python train.py --vocab_size=1024 --positions="rope" --rope_fraction=1.0 --attn_scale=0.139 --init_std_qkv=0.0274 --beta1=0.93 --final_lr_fraction=0.1
MLP neurons of a small language model. Each row is named by its layer, matrix (up: input weights; down: output weights) and neuron, and shows model dimensions 128-255. Each number is 128 + 32 x the weight over its row's rms, rounded and kept within 0 to 255. Numbers have three digits each.
A block is one neuron, or neurons of one layer that tend to fire together. After each block is what it responds to, as a language model described it from the Wikipedia text at the highest values.

L4.up154:174164103123119135128110143210118125133186100123093141116124113109101096176114171099118172180091146134117101103134141127121103164138106100162186145139144173124091094094164148074146107136150134108136096136133121101156090138201171091104091092094102124149086085099138104161150054091116176084088173088149105170107103136132150136164180120154067164154065130237106143193164185132105141150089
L4.down154:144175146118148175138161192111128180126038142085157178100166148139149137107177140147180077144173162124143091093155118144154107118112132148130164112055134114099119119082091118159132126072162068129147144128071113123067139169142172077160169161165081108118144113129142084121163118151043121178128148126095176116089148090120118112145091197158089134180156150133098144130119173140130139147119
L4.up211:145130135133133087114135164098191117096100161156138120197141176122168124178117108118135147118144143125130164167109114110200156097168134146151120122107083150138179194063151158099120113177123145113094080078113109167155117124150144099182198129094168150115157070166145122104172099152125103106143096144149104200108071098113181088135118115091164126143119158145110150123110143147131108136071
L4.down211:123073152114134172110084114121191117131099109091148121131147076166099099108149117109131165090163080106082119133101168114118175177166129091121146148119122154170151107142054098110141090099106159051158109112095133078119192133158138103134097155146101105177097152113120172106091114128084120141108204100097156137117171163162114136138169124149123155160124096084096112087084143102185141114133
L4.up678:115065178132169166147142123093116116179123106126094155142108158122093112072072166157145178107122099163122134175140105090096172130132152073120102106147078083142128166175116161091134112123138093144096140181092180135109103160078193132158138116122153178103075122126086136108109094100146135112122090164143177126073109162187135095118188124151088180122098170215125132129124100100085106147092
L4.down678:129162114158189060054111072128118103154142099157124160158159172088094161161114123147159106129101119165144078100108124136164025146131157100129115133156171147093226065136136141186086092114047079146169099099138101140150146096127076104149175133173166141148150150108116129117130164160139117171125131158134129116122146151160098135098140098104060122079128160122145069164081127166149163161123
L4.up982:158113148166124147084156131132138141087091097120168094168147124149169129122094212131147125101141163082126154151123154111091135072152120164105068116092112153117187109135103125153125146125116149135118068127142110083132149061132075112155203124115118102131108170123136113174207105115095128198099128167085079134119101099158123112101145183124169148086094109181127155129095141135125141141089
L4.down982:094192101112169106162143145133193155172152105122127162109086134152143194048117093079127091127116099127183125150147144135149066125111084132146133179038106158129183130139175112086145130105139109160158120108220125147102159151081125117114125103177113067126070111152125149167099114202130134164120156106115102114149119127139078129134103120133093098124106119185121119141176050092119136139138
Responds to: Inner word-piece tokens that continue a split word, mostly ro in introduced, wrote and stroke, plus ev in Steven and ack in attacked.

L5.up847:072083148119110109099087149088173126082092121060063137164158106106130125063121078158123141157129085096118152122127168163122126144114168070104116117144076127117151112170082112121128125116102106120134128092101159086157149160127127161143062078090152155106098074098140172099163124138154113127128173153176153069108136139122120112099100127091081115147136111135090093130135130154101132162103
L5.down847:198176155124153166156123239185109170160180177160175138100168101143071067155094123159069134060163101159163140091111106167099131108181137122088161183101149123169163131141170117173136157132135130086123122096160134154092116157137131100161141131112129099099110156164108083151146141173142143131154122108095056103128132157125099131135094114135146153168123161110140114146113125148100137124161
Responds to: Second word-piece right after a short one- or two-letter word start, like sc-re-ening, fac-ed, t-our, f-ace, T-ch-aikovsky.

L3.up153:101122142124126116159110085151133158157120111091102121161160132092179101096081073174115130118100132123101187130118100149085138118192122118106141135069077144086110173197140126166193075118067156147115165124136150134159168094119134078106120121135139134130098071139131083166119105129086170113097079171135130162138119154206208167127139159077137146130113123169079089085138222073170179110125
L3.down153:127151115157126171126143122136104159120134142124154097156106124102126165056131120146110092185110146173103132136107170151029088086109121124085158119132131138119157105156128094126180171110162060127142096180083161086146130192186104184169109122175133115154168094184088139083120100099126076107130140107143164119129131140110117085106088081192109174181123119105164169150144096112137132073071
L3.up503:139086189120161122103105111089090143093118124042107089142194184128097181130127119157150106085128140177123104109119103194098109111192140101105207060099126131115148179129113095135170101072102148092091127182092088135180126175174149165140107134049093145100072144127132113085127068136161142132073155156131098199123127102146139113178054130158117154173161144073092083118195109135135123163174
L3.down503:075118161091098146102173088146197098135142045129104124159161087084141163135155110195174124150076076168090128151030123101140126159176092110114173141220127137085132207093114121132075151108145117094141098178095088098123164177187136119206078084147157079123164131095119113110133152115106154086050150125112102102126111128148101090146162149118181128091122143133109079164140173149112162168167
L3.up708:162150198164118113171112133156113168066176144113088117205131118117125117055129110124139130166157109119084165171177099165129111131119179124093115114127125071157174139142083088097079131061071145100121193103098121051173126141200133140117150040100143127090127093089075090123123170102134142154064158139148104177080106124069141105208087124145101109070129083120142167150089114139107131157102
L3.down708:085103131132103098175147136088128046091162143188119107128163063136184126140139039121088141115198109123132133122140091112154155125144102109108130173137169136061062111139227160172155160090146128153128141174165119122162123106086130141183106160103109088083176159116151097137095126145107131152099098042097137096185220099180118102097130136109133140180110085132108126130141125103141174171167
L3.up774:126153074122156137153098138095089153056115117148099120104105148053116093101116090173152107108097168111119163147082123162068107179176124076110140107074091104138070152146103122106144154137154115144141187170107142152147148129089108080109123093100111144118098147074152126115112108118187195111080185138167079167115166167106143106069138083127116179092142074119071158130088143145088137141145
L3.down774:148102094166122129079115144151103127095094102089098095166135144174094169125136120129056114085164134107117124060138023134148137112137192102115135168152109155168126101192116147153140110115124127120135131094146141084129203101134053100110207096109181095092175124087222108138105148134083114150156107173178161151155164108152095137125053108105117115067105132097053094094136111123171120109162
Responds to: The second word piece right after a word-opening T or t split off alone, as in T|sar, T|schudi, t|ail, T|V, t|end, and sometimes after other short openings like Ch|ang or A|sh.

L5.up595:132121129106142192158105122161116087110154153099165149121138117128120115053127134093195115135081083106120141130151137035163159113091178157117099130144112110103145151123151109145176185121106081165076108093130242113065100125119133076157110135148099108110142110129169134124124126085152103125138106106143096110116105150087105176165140133148092087106140096098135107164145157143082078142105
L5.down595:113177133190128087122141125143120133141156154175108112150222148150104062123141117086137171132135115110166128154129143174125104079170092137124078081155124109103104117152100127133097121133161101087177163155143113134106061149088093218136139145142124177076128090184135113123143111136174222115084157089125204144126117183078116172125113143117123120180113103150137084122124129062072111115166
Responds to: Fragments that continue a word already begun, like ated in loc-ated, b in Face-b-ook or Mum-b-ai, wn in to-wn-ship; also some sentence-final periods and heading ==.

L5.up961:081136113152119161103169152072142113088134113097122134157144067182125145082101084089142135094089130132145084133090052108142106117177141150095095149096139087136138172135153183111147125125113145070113100104091182062137098081109146054093096158104112223051126100118127073147132122152127115103144120120118146107063118109143152135170140081150167156151187094184115149125110082154129104095131
L5.down961:114093131132195078108156146138127115140107131179175182145149117113128082145129088114112132081164135122120130160157162068108096154094102103123165200146181125111093191132086176126094096121119185169135101160161103157135177097173158113137084148145120096182129098076178093123201171123132129095114131120143123122034091053127133141082036175094094113117179160118101133113126112071109141119157
Responds to: Last piece of a common word split into subword fragments, such as inste-ad, w-ell, design-ed, e-as-ily, plac-ed.

L4.up190:142100179125160123153090161168147127122144159087067113168157102114094095068082090078113135106129086121154103129107078191127088171122081129178097142114070129087117151113078117092130167096134091099095138102107104157096121141095113121081155106111097113145166102164140100148136066137146155130081139123127090132101123164159121098107131114091129143197108111170092171146121142189165131145180
L4.down190:135063096171109158122027128097144125151073138112110154116104181052115064109129141096106127155126083108119145125206175144128089140147132079181139153148144163119119098134115108175173154144110147172074066121167079164168126100105171069169130092122079158126121161164105181104114086128168084146118158139055096133135097110126148151146062149133071097120147139154103127128127169123078130089156
L4.up365:163133207135154108135142133154109148066134176108128126164144148077151131090122192180147190103100143162130137160138181161121120191191094111130095177128154078138106176147183061141148152167105115113134140089087137103109159132133085131120130103161126125183171146095197120123124147143148163196152111090078112117083122101130081096152148127123145144071144135125092125122059133171125137129111
L4.down365:081141139106120096124098110151144111117069100146100124131183096109106143094155130088074106155146114130140094127158141091144140102096112097102154054066131143122143175137086122120083096128097094146159163125104137177099140158105148158122144118146106142177084148134176093141124140133079087138099163120151137156140133186126080115080167177124130162159061192163075101068179075191106154192167
L4.up541:129133182128119099137103124147071133116129087154118118137168122135119147137142124124096156106162181033118129117149090084137132095135161070128111131152155042129120075082141075121179111134171147122180119078143110175135077131105139064116177133137112178166100108211116093185116122101111191138098117170153138143088131133105112153155097166088145134120092142154163183143178139137128128166151
L4.down541:157120151169141148145106137139161054111142159088143140130128201134132107125092112114124150142150130077123128078140194106109131092124088116189091168123043073104125103123091194155065188132144152077108140126132092142169110111177099146089128183146095149206137170138124081093145158166145123149117113099066043135076125093158087140132112116092152147073113156107136130160102143122159157093147
L4.up867:149168146148147071078131159114065168122179177169081124146181071122145083043097144136110168143120166137121175188097107123124174197138101106119111130095126108139124143174109134135116161156090134151157145134119163120157085168106133130094191133116164115093076108065149052118034140176153141127105175148127057143086106125117176107158019127106155185099140104129093151120133122136160122113141
L4.down867:125115097138098149082160174136139075105105171217126092119162120092115122122067177112166153132126147111182135063093102137119156117173201077147136185135087143087105071163126139094109076118098109115151086145154136151106104120110133055069186159171203047156167158148182091127091144082148175136115119140153171152151082170131131065094119157115148092118118190140119043179143105098164118158103
Responds to: Second word-piece tokens of words split into several pieces, right after a short consonant onset, such as dr-iv-en, p-os-ition, r-un-ning.

L4.up117:215146118069129125148102098141115148156159147087134104137164107097174142137092112143112147081127112123122177178149109097162148100139129122118126082110098146143147090165124168178125117121120133190103161130143077188162096108108088097144092136186160108180130129130086132117118123122140122105137140157126120103059183092158073094123146097138118103128135165190043100147103110139063110087181
L4.down117:148105059176152135093084095129136123161116096092091173106134143151113148135127168056126129164195144129146090100121160152111135113169114115153133186151122189096122131097163193116149153121115137134121133183135146139107126078133112139118161099100098101088188115089153113138130151176174088154153234111140184113058183163122162152137114115101132112122120098136104108073166143097172100117119
L4.up309:084112157134062203124099097092113099164152100071137199149086143142122143083114141118179139116158120076164094100123115065146143134093107144140129097115084187136167149131105109136162114117127132129119155079080130169172068140145112107174074143162134117098182125099090182075137085163149069113212162153179123116143143061106115086130160132146112120110164184174135151164156132120097119127149
L4.down309:109138153126116118106081162136079106116124100152132154151146119130164097132199118171096112096078140088156107137119169156150155114170106121125135168175141140133125140083097150140104080098149140121150140103088163155098062132113116108105202147102113135129086089135102092115146152147136120166075097098116143148133112150162100171144161143108166134102137122104109103130191113155157150184126
L4.up379:081112130098121102093122157113187112126105186107103124145069119187174119103133121153149131164157095061163135153193070113069138087077134172126147168138136158132151144141031121139154106150199159103133123157197120167091094080078090209124115130130074143116115142127137115111111133122124147119105122150162097149137159142104141123142117157162157062080140143182120147136130147180128130112103
L4.down379:183125113121117125115093130100181124134121167150124138128169096119144141131105176086133054155128121113167102068127142161174147153144090077081095049111150137166168087109205098143162194098101164158163158170109194105150153158165124105068056123144165057142173101105082055173143126161111112089176101091088105123151148129109129172119161125083093139141149097088154126082165179136170149191166
L4.up964:161125109102106073119119092109160122126154129091128136140124079156155144134109162127109145141131147093173169096099082109094120099099137132146198203118113139127193152123107124139146129161091088092159111116179107145077163116122211140123131164103200121054170213155155162168120078133099112137128070140109169144065137141090136120166097149118202078078166145143143138126099137088109141100151
L4.down964:127154124182154149131077144186118147128074179102176133162147143165091139192123124105106110128100095163122121171090181091142107172183139132163111096095105133123118114141081175101122129116097097159093098152117182201153088167132084074062073194132131097127143129083100064168109130146087109111166083118157141129130148102155109147122145103131102185080124115087126152154159130107146160111139
Responds to: Final word-piece that completes a word split into several tokens, above all "ian" in historian and politician, also merchant, assistant, Joelle.

L3.up21:136182186122099149195143102109083088104115125086101161123095135175114124166141121087050139112153131103126123117078151117089114107100105086124119083173127103147168133162130192107093100084121069153123180100161103120161130098104099098114185177103132124156151137138115167152138144099136126085120051137110166150132111090082145105141105082113052191114111142100148128140144102149120137133143
L3.down21:080084149096135124106157176133170134137161150116176122164125120128112110120095159175128121140140169158199116123156137134135082145138123154081184117144124117206137134121149084162148122195155164128127080123129056137086160140112118166161151074083058150094122143131109117103086085110077160135098118087111140072141110126118112198127141097118121169166166119079107117114083164146058125107171
L3.up91:137077104145079159140142083106129117172128126106175128143131018113119103120102145138089169105148145152163144159140074062120131164115153126154146170160103178194109120166100138088112129167118143130192120127131120136145142117042146112111151164157129133125102131090086099166154147126100131144080195141109153131128132172061164127090142065141136123133146180084115163162167125083064087111106
L3.down91:169114175094151167078113169148169081166165104151119164128182177203167106125157086137115116147127141177136087118158164117138079142153114174094167113161105139095121120131140139179199134095127194150096058077168151150087119165164151126125174117133135127144125171131115152049107062136110102121089076097091144103125113109188146096162150126126064159145091142102094132154067161161122178148130
L3.up623:129167125143108129096119137121127080123097144114083145147128150091129154079139044135091147126117084079156111162137127155131095126207128086116137138086067087133093162191140178100118129118150148145149098175115129146124152182114164085099139182067128145094078164177134080178193143131104171132145045078170098149124141113149118130145096129101113131069154128152123108156183143158129135141093
L3.down623:134136141101151093123117111108148109130143169147122103079102098143121149107125137144125123152128134125115142114099180161144078173063144179097137124128096112167142074113159206159086149124157148120117121124169123203086162118105136133077123097195096178130127084103135144160072112191136154116089129106133123177101137167112187113206072067147087098092105134181081164136196199123135121150129
L3.up658:178101126107103202093115084115083079132167110145116193157140037136178089146099128094128141087117082141098096156081178053112112195161161107096142113173101157148149153162098126168125153131113145092066190192114150108151114122165169129056122170157144069175076127126119169197143079144157092037067118139102111129123136116074125178194169121130066079150124129146098176126120119161093108116086
L3.down658:102065145123118066126123069160130142123105125116087125128145190163099108163111180131133127122182197166122106051150114166115107096152102155104158175151089103110096127163136155124201109136133111102200139138185140142074099160114086090161108159114101168122160104127077062128029125117130165201112161155173148092091082132100124231156119119148144182111071103118149099121138184179114118117075
Responds to: Second fragments that finish a word broken off after its first letters, especially "wn" in to-wn/T-own, also "erm" in t-erm and "op" in T-op.

L3.up162:140200168066100116121113136121099157112088100105081147047091153070166119104111158136113160152107109118086091147124113107170096149090113150208192167123109132132071165148094137105172102142163090190106036109154125134161163145140124106123137186131131106084098060084087148137174110107166098106116149157137141104160133151121132153134200094091115137170114125078114114098097145114139123102171
L3.down162:145072123184192133150109139123185118123127100125121123093110129190083130138172090115163043145201177118123148114092138114127130117136132133100072184086076186104166129123119147106116112141091100112151228123108101108122178117068133162077142074155115158163113139123144149082113146206121115114129110085149136119128126111084178151127115109115085104131148124128106148140132137124135090094122
L3.up608:101156128162041161108096147110105127111097166132139064134068199051102184197109146166156139125156083103129180141132147062165175100129163158189097123068082144135122073130152123120150148137125127140091158099173143103103163059153165167115193167134136098134053136091129163103169187127128086159172174124092096154155104141125089121113169137088152095113120090135130092147074137133152084132171
L3.down608:143128191136132070128076136107143162063115060077126138058157137210116132108119137136167091133138134146091096163159160168136110143098126137106132111129139167137079110094166114152076124080140128055117169132100154131150105145083210074144103154087113173167184105096151167113116149128091151142078087130151201143134138138111157174233054102154136169142134148158108131166132117122133180093124
L3.up629:110156160125083117137139142120109131154074117173084120166129145118196180147094134080048163089156151116118119121137110108090142184115097182170187103087144106109104069140123153149122155148144119142135130137165144131186128169091132160138145120109095153172167101085086079093126108142101116119137125154156135128139192168096154123192077092169137076151085122089126105168161149168081102148080
L3.down629:155121137110164146193168134127150141107112137108120177068135113085081151070141169077113047172067144161139146200079169110120137154099064092165091143140127121121083155107136115139098172095109117144139139149116127190112099101196133101106107141115146134095117144162140152110117142130145162153098147146107167115110120135123175184099108083124145097091220143106126115127140073141141104085103
L3.up662:141167118117109141113156150072163127105113126108096130146100141139135190076144190090116132135080105097181118162149107095074130136135079146160130062058115077173094139136176168077130140177127134081152157162108090136133126076114171072204097138103129143165137131165086122113106088129170144102097131147139146048099140128109163102121117128152110133164100146066164113138101104172096103191119
L3.down662:136136065156155211115063089179171112137136167169161115142150122130152100083108170111115114143171133127118083102163101138086140040076151130109134107115116179078142155198118112182109044096127148185071135152136093141105126120146108127097134117144239148162172172089110114137127112111129098069130162144119150169153175148123167196109146145118141098077117160108071076185170121113186170055134
Responds to: Final word-piece that completes a word split into fragments, especially in infobox-style text: offic-ial, orig-in, politic-ian, passeng-ers, nov-el.

L5.up176:125174116073177126108077158151104098058165131121182149110141149155168157111165160129124163110078126047113118152148074094202123118120142091110052142139120168121135140093119151090133183099123134126156111124081183104164120097107121123179140171108175102088138132152126118036140120097150135141125172124125163139117121144103049188086155062167146116186134078104176104153043126106165140121166
L5.down176:137159107133197139097163183073096164183109108186167088088129088097147141071130112165147125101133116164147146129121159134149112143120074177180140163092076161141133145109124133149122206094136149202136160103172056155099133132119071115126168136118135144075199138139093138126208078137082167166129142154112103130084085089157117110082104111113115092197183122117125160082074163147137158121156
Responds to: The pipe or colon right after the first column name in a Wikipedia table header (Pos |, Season |, Rank |, Year:); also weakly mid-word fragments (sacri-f-ice, const-ru-ction).

L3.up54:141124111156098100080083166065100139141091200096130128158173153146147134063143117163095132143097126089132133122156087116122096103106132142117091074155142076129123116078205106135099074106087122114095162130074188077132170083109159165138078203160159114079150106168195143081139205083135149194098128129114149126117188112131113131076144100126162100123149161086127115131082135154141108151109
L3.down54:107127102110131183166107127210111119174099173126154101110114079057120119141107091131070091161133160144108106137109110109137132100083109166109126144188169159118149111214204155159142183143167098174201148120129103102070148125106060136109083092134095149149112122127081122047128070122046144114044111130117164176113131155115117048162100166177067105110166123108089091119068132123125124129106
L3.up403:131151131159139148052111075123169126129128192182112158103082113192144137149196148110073125089105083096129197170136109058131086063103143152139047086174170107087118153067112138125153094140111062143145152150117102136112135083118161173189106139179119151141134147133137163167132128111139098063133143116156159147188127104147136109147138055083187115167101124086100095142050136114118116113166
L3.down403:143113141096092194199072129137160121129154117099140067132127105085110073064116109195130150132117086128159138073131166149124118062109117081170146196098093101131173084157154146134105128186138134146122135166113130088087179155119073090135117103182142150134130165133113110099153149138102124100122148109124133095115072108114110158161126117181140138093079166123097114133199141130135117086151
L3.up622:077154149077122152104136138148130176075101116132089152132174146133156190119140109082105077131078167057126033080130071094120100152103164179111097141099187073104131120159172160085143147149074114107095073091151188145128096088147154120129136108162129067057127077118116154134145110114121164135078145150102156127151087157101100166083094061143097141145177092108108116125112181114142110147136
L3.down622:176141115065147101129121166068104145130078124183164124133091108120121110109144029124116168116114152151114117141117136108177196132152084154094157122113066170107198098205102139146098121153150172168125122094101056130101091158100122144156162146125115129166135147150090110143145052115099162139126112117123169197122069139185101089174133141205069121174170114119133133086096151136107165071160
L3.up700:143100117164080098070106064136096189156138107142101097098156095138142195151143137140095093172091111109164134119068074059081106120144112139105150096133115102149118127125137126140136082160127127178156141158163153140147149114159120083168063155136139110072178097131145125102135185112150157095084163087171082140184097093137119135120143122100080084186116165133101105134036161129043141149123
L3.down700:111130108131098126164190156120106114107085129127104089141101112053115123196139148151137093208148182128107083131113066149097181115133081103119164132143142121166184126155124138115111177136131130073099113090121113145126112114094159142110165166138116141115150180150152143237135066149078099149164144132069182150155175145108152105108147092130043130168116133148165143085086130157163137130128
Responds to: Pipe or semicolon separators between column names in table header rows (sports results, charts), e.g. after Score, Result, Site; weaker on mid-word pieces like ollow, ain.

L3.up27:139131130148180201062109113079141133153100113136152106125139207126127106181160158100136076162139111078105109168127126074155095146139124109127051116065162152046193113102128129134166141134164091147122122150075112121154126132115109146167143126173130071132102152184105072201203097116093121122094126074146132110156175120100122122103119167166166133154061117076127059123110122117097155134116
L3.down27:162183138134100091128105125088087106147166086127082204156164103136122095084139112157096118110118160137106134130114108107164163159132064164125195085087143114113136109120148185142045180145135128103141121151129128155156125172153109096107135083153137179173129151094168152091164122188150176130137134110097146179126061120126104166133098074128097129156154111152142160093128141168157112124118
L3.up327:122115179146181098134128154120168154190118123132095107169114119146105119107146183086127082180138135161144093116111159129117132113169123221162088172078087124114112129134129127145135148118141115140110089115072116137094099093075182120121089182144178046196133109149110178169114118159144157104094088074148118055178142125179240156097115124144128151119092153162181109099120077127122156087095
L3.down327:118155101123086101129159108122124112060124131119125147122089133107166142091138143163162086147117058136079179108086137100069087147137103139121189114110084095131120144100154128138159084165176098158163111173086160136160191129102142124057134109160096136099155139107183115122117172146211167153174090113097140091109094088114093109106183095133099155133160154155103112084124142129093172187191
L3.up692:110100126144188090132157148160154163120147128210154156179144106103177118145130121093134115073075146113140134237099067125058162100188130149154105133061126139160116128155153077102127116095117105115112135092137096114107137124153146121136131099092131109143088135115133154125186097157123108164171158132180061130127139048148189117064084112073123151165088193100127106141096116187119168084099
L3.down692:097148174158059155138117098089111113116107092145157161149122129165196109131149176135136119149118104157122114088165149138146091099087122052114129112139128159165165106152122147151110134140158141160139191093103088101151176068098149146081094121176101159112110155098148154154105101180120100091119037150118157163115099129085061145132111161133106105098120111117136152180162110094156112149144
L3.up710:097175086131159157157162081135163098102140183148175149145130113114096145122094151076129136106136156103226058196143174076143141110146104139142101180106188132080162135147153168131172112086110136158142139140091106124164125104148122185117109169128121090104020123109126074151177144118132102126137102100144199140151126142144204166080088087128160151149160128114147117124135135089121102111122
L3.down710:108119153110117165087090173130184126157126121134131078173141073114101114122148143143136128133114064089067176113097122105098160140151136134087110125120141136150198109163120068061097127117144173136152087086181100124146068136135116079069148140154106056186146148135102135144174133137176159135129119135069097118124154149102103100136135130120125165158090126131142190128093142135132197107156
Responds to: Second piece of a word broken after an initial w or W, strongest for ell in "as well", also won, went, West, Watercolors; other split words like Boston, grammar occur more weakly.

L4.up152:123136127087119081124131100145102117116117140083159113091123070146136084176118139139096188132063174136177121133115093195141094108130149171152136098129168115094145127168073070103154154112172154145136172149123103102138127073178104116105107160184136126158150075117090106124141121140105145169060128135144138067118149129083141093141118137179137064120072047134154117157136084138121122096139
L4.down152:118145097108108148099113148144174155157118124148063172140084151164130131076147174176132111134115189130131119087188113226154128076118107083143096150171105148098091113136157183140107141119159119135084169104204157141175117125149111094135130137129110130164078107138103151062100163137110146127145173146097083115092146115141135139174129185154142144140112109066090107137152113132158129054082
L4.up642:151085141131061163188155127149158088163129143139168154143112123157158085171087149118131134069066129107118096112080132111173109115155149080185121102161104148117130133127129113079124156163108141188099163074095106079172124117166088142140108145128146147161079057090022130160112156145120128087080160167125135088087138174094147168122127156105121079137103147128107094159110162125120149179159
L4.down642:123125105144142123073128139126106163156167110154138115152083172202087114167226118150098121197152092111116191139162105145092118193141151118096174164113123127144118154177178117107080144141111128060126059106091189129104089087155093133147155102150165143085104121107138115113056094129163154164092174108154174122162136107077140087088136120141072171122119117127109081117182158139081103164149
L4.up669:142135142128084131161180098195129120115156119076161140155091082160156118130082134149150155077114145093105147156122089118051098139111121137140158121124128156105182127187175106076095100180105134160132118091128117105131125131142094141121109123170142099128148084158066122109124176088116132084069175102098148100110135168093114144186117135115141121116154067092106134083100128165068162089092
L4.down669:177105114129150155114073149117145145160179170125120068027122165167121132120146118115104124137165131102194127138176138089159117107069153158120087124127172183164085154156138131155102125141114100128061137110099128046159101136160138124113093070158133104124089126115082124122117117125134087117134101076170152085159115103136160089080050160137129135167100076115155121129143144148148074106132
L4.up909:143147151052085116075134070166131154144173176205144125126046103070155157133156102181144128194128120148108099119160140128038128067171148159130144121143097127127155176174144153120155084100136146171118179144104118151131150099131086120106116149138112103146149125139130145120152138151166129103085162149128130140140061171084168092164137160102179145165134106041138149121130120161128054045136
L4.down909:104136151150148137093147169104122122121159157145098103101134127088067183088102156140170152120147129192106086131151110128128100076076114174114142051072096101121075120112197131204103150135083141138118170158122152152191182093144164138167141118139167136171093088124200135116119134113127102153168134164142104071109188113146128132181100110105048137125079138093154117176089098145083142132206
Responds to: Word-internal pieces continuing a word whose first piece looks like a short function word, as in or+gan(ization), to+w(er), are+a, for+ever.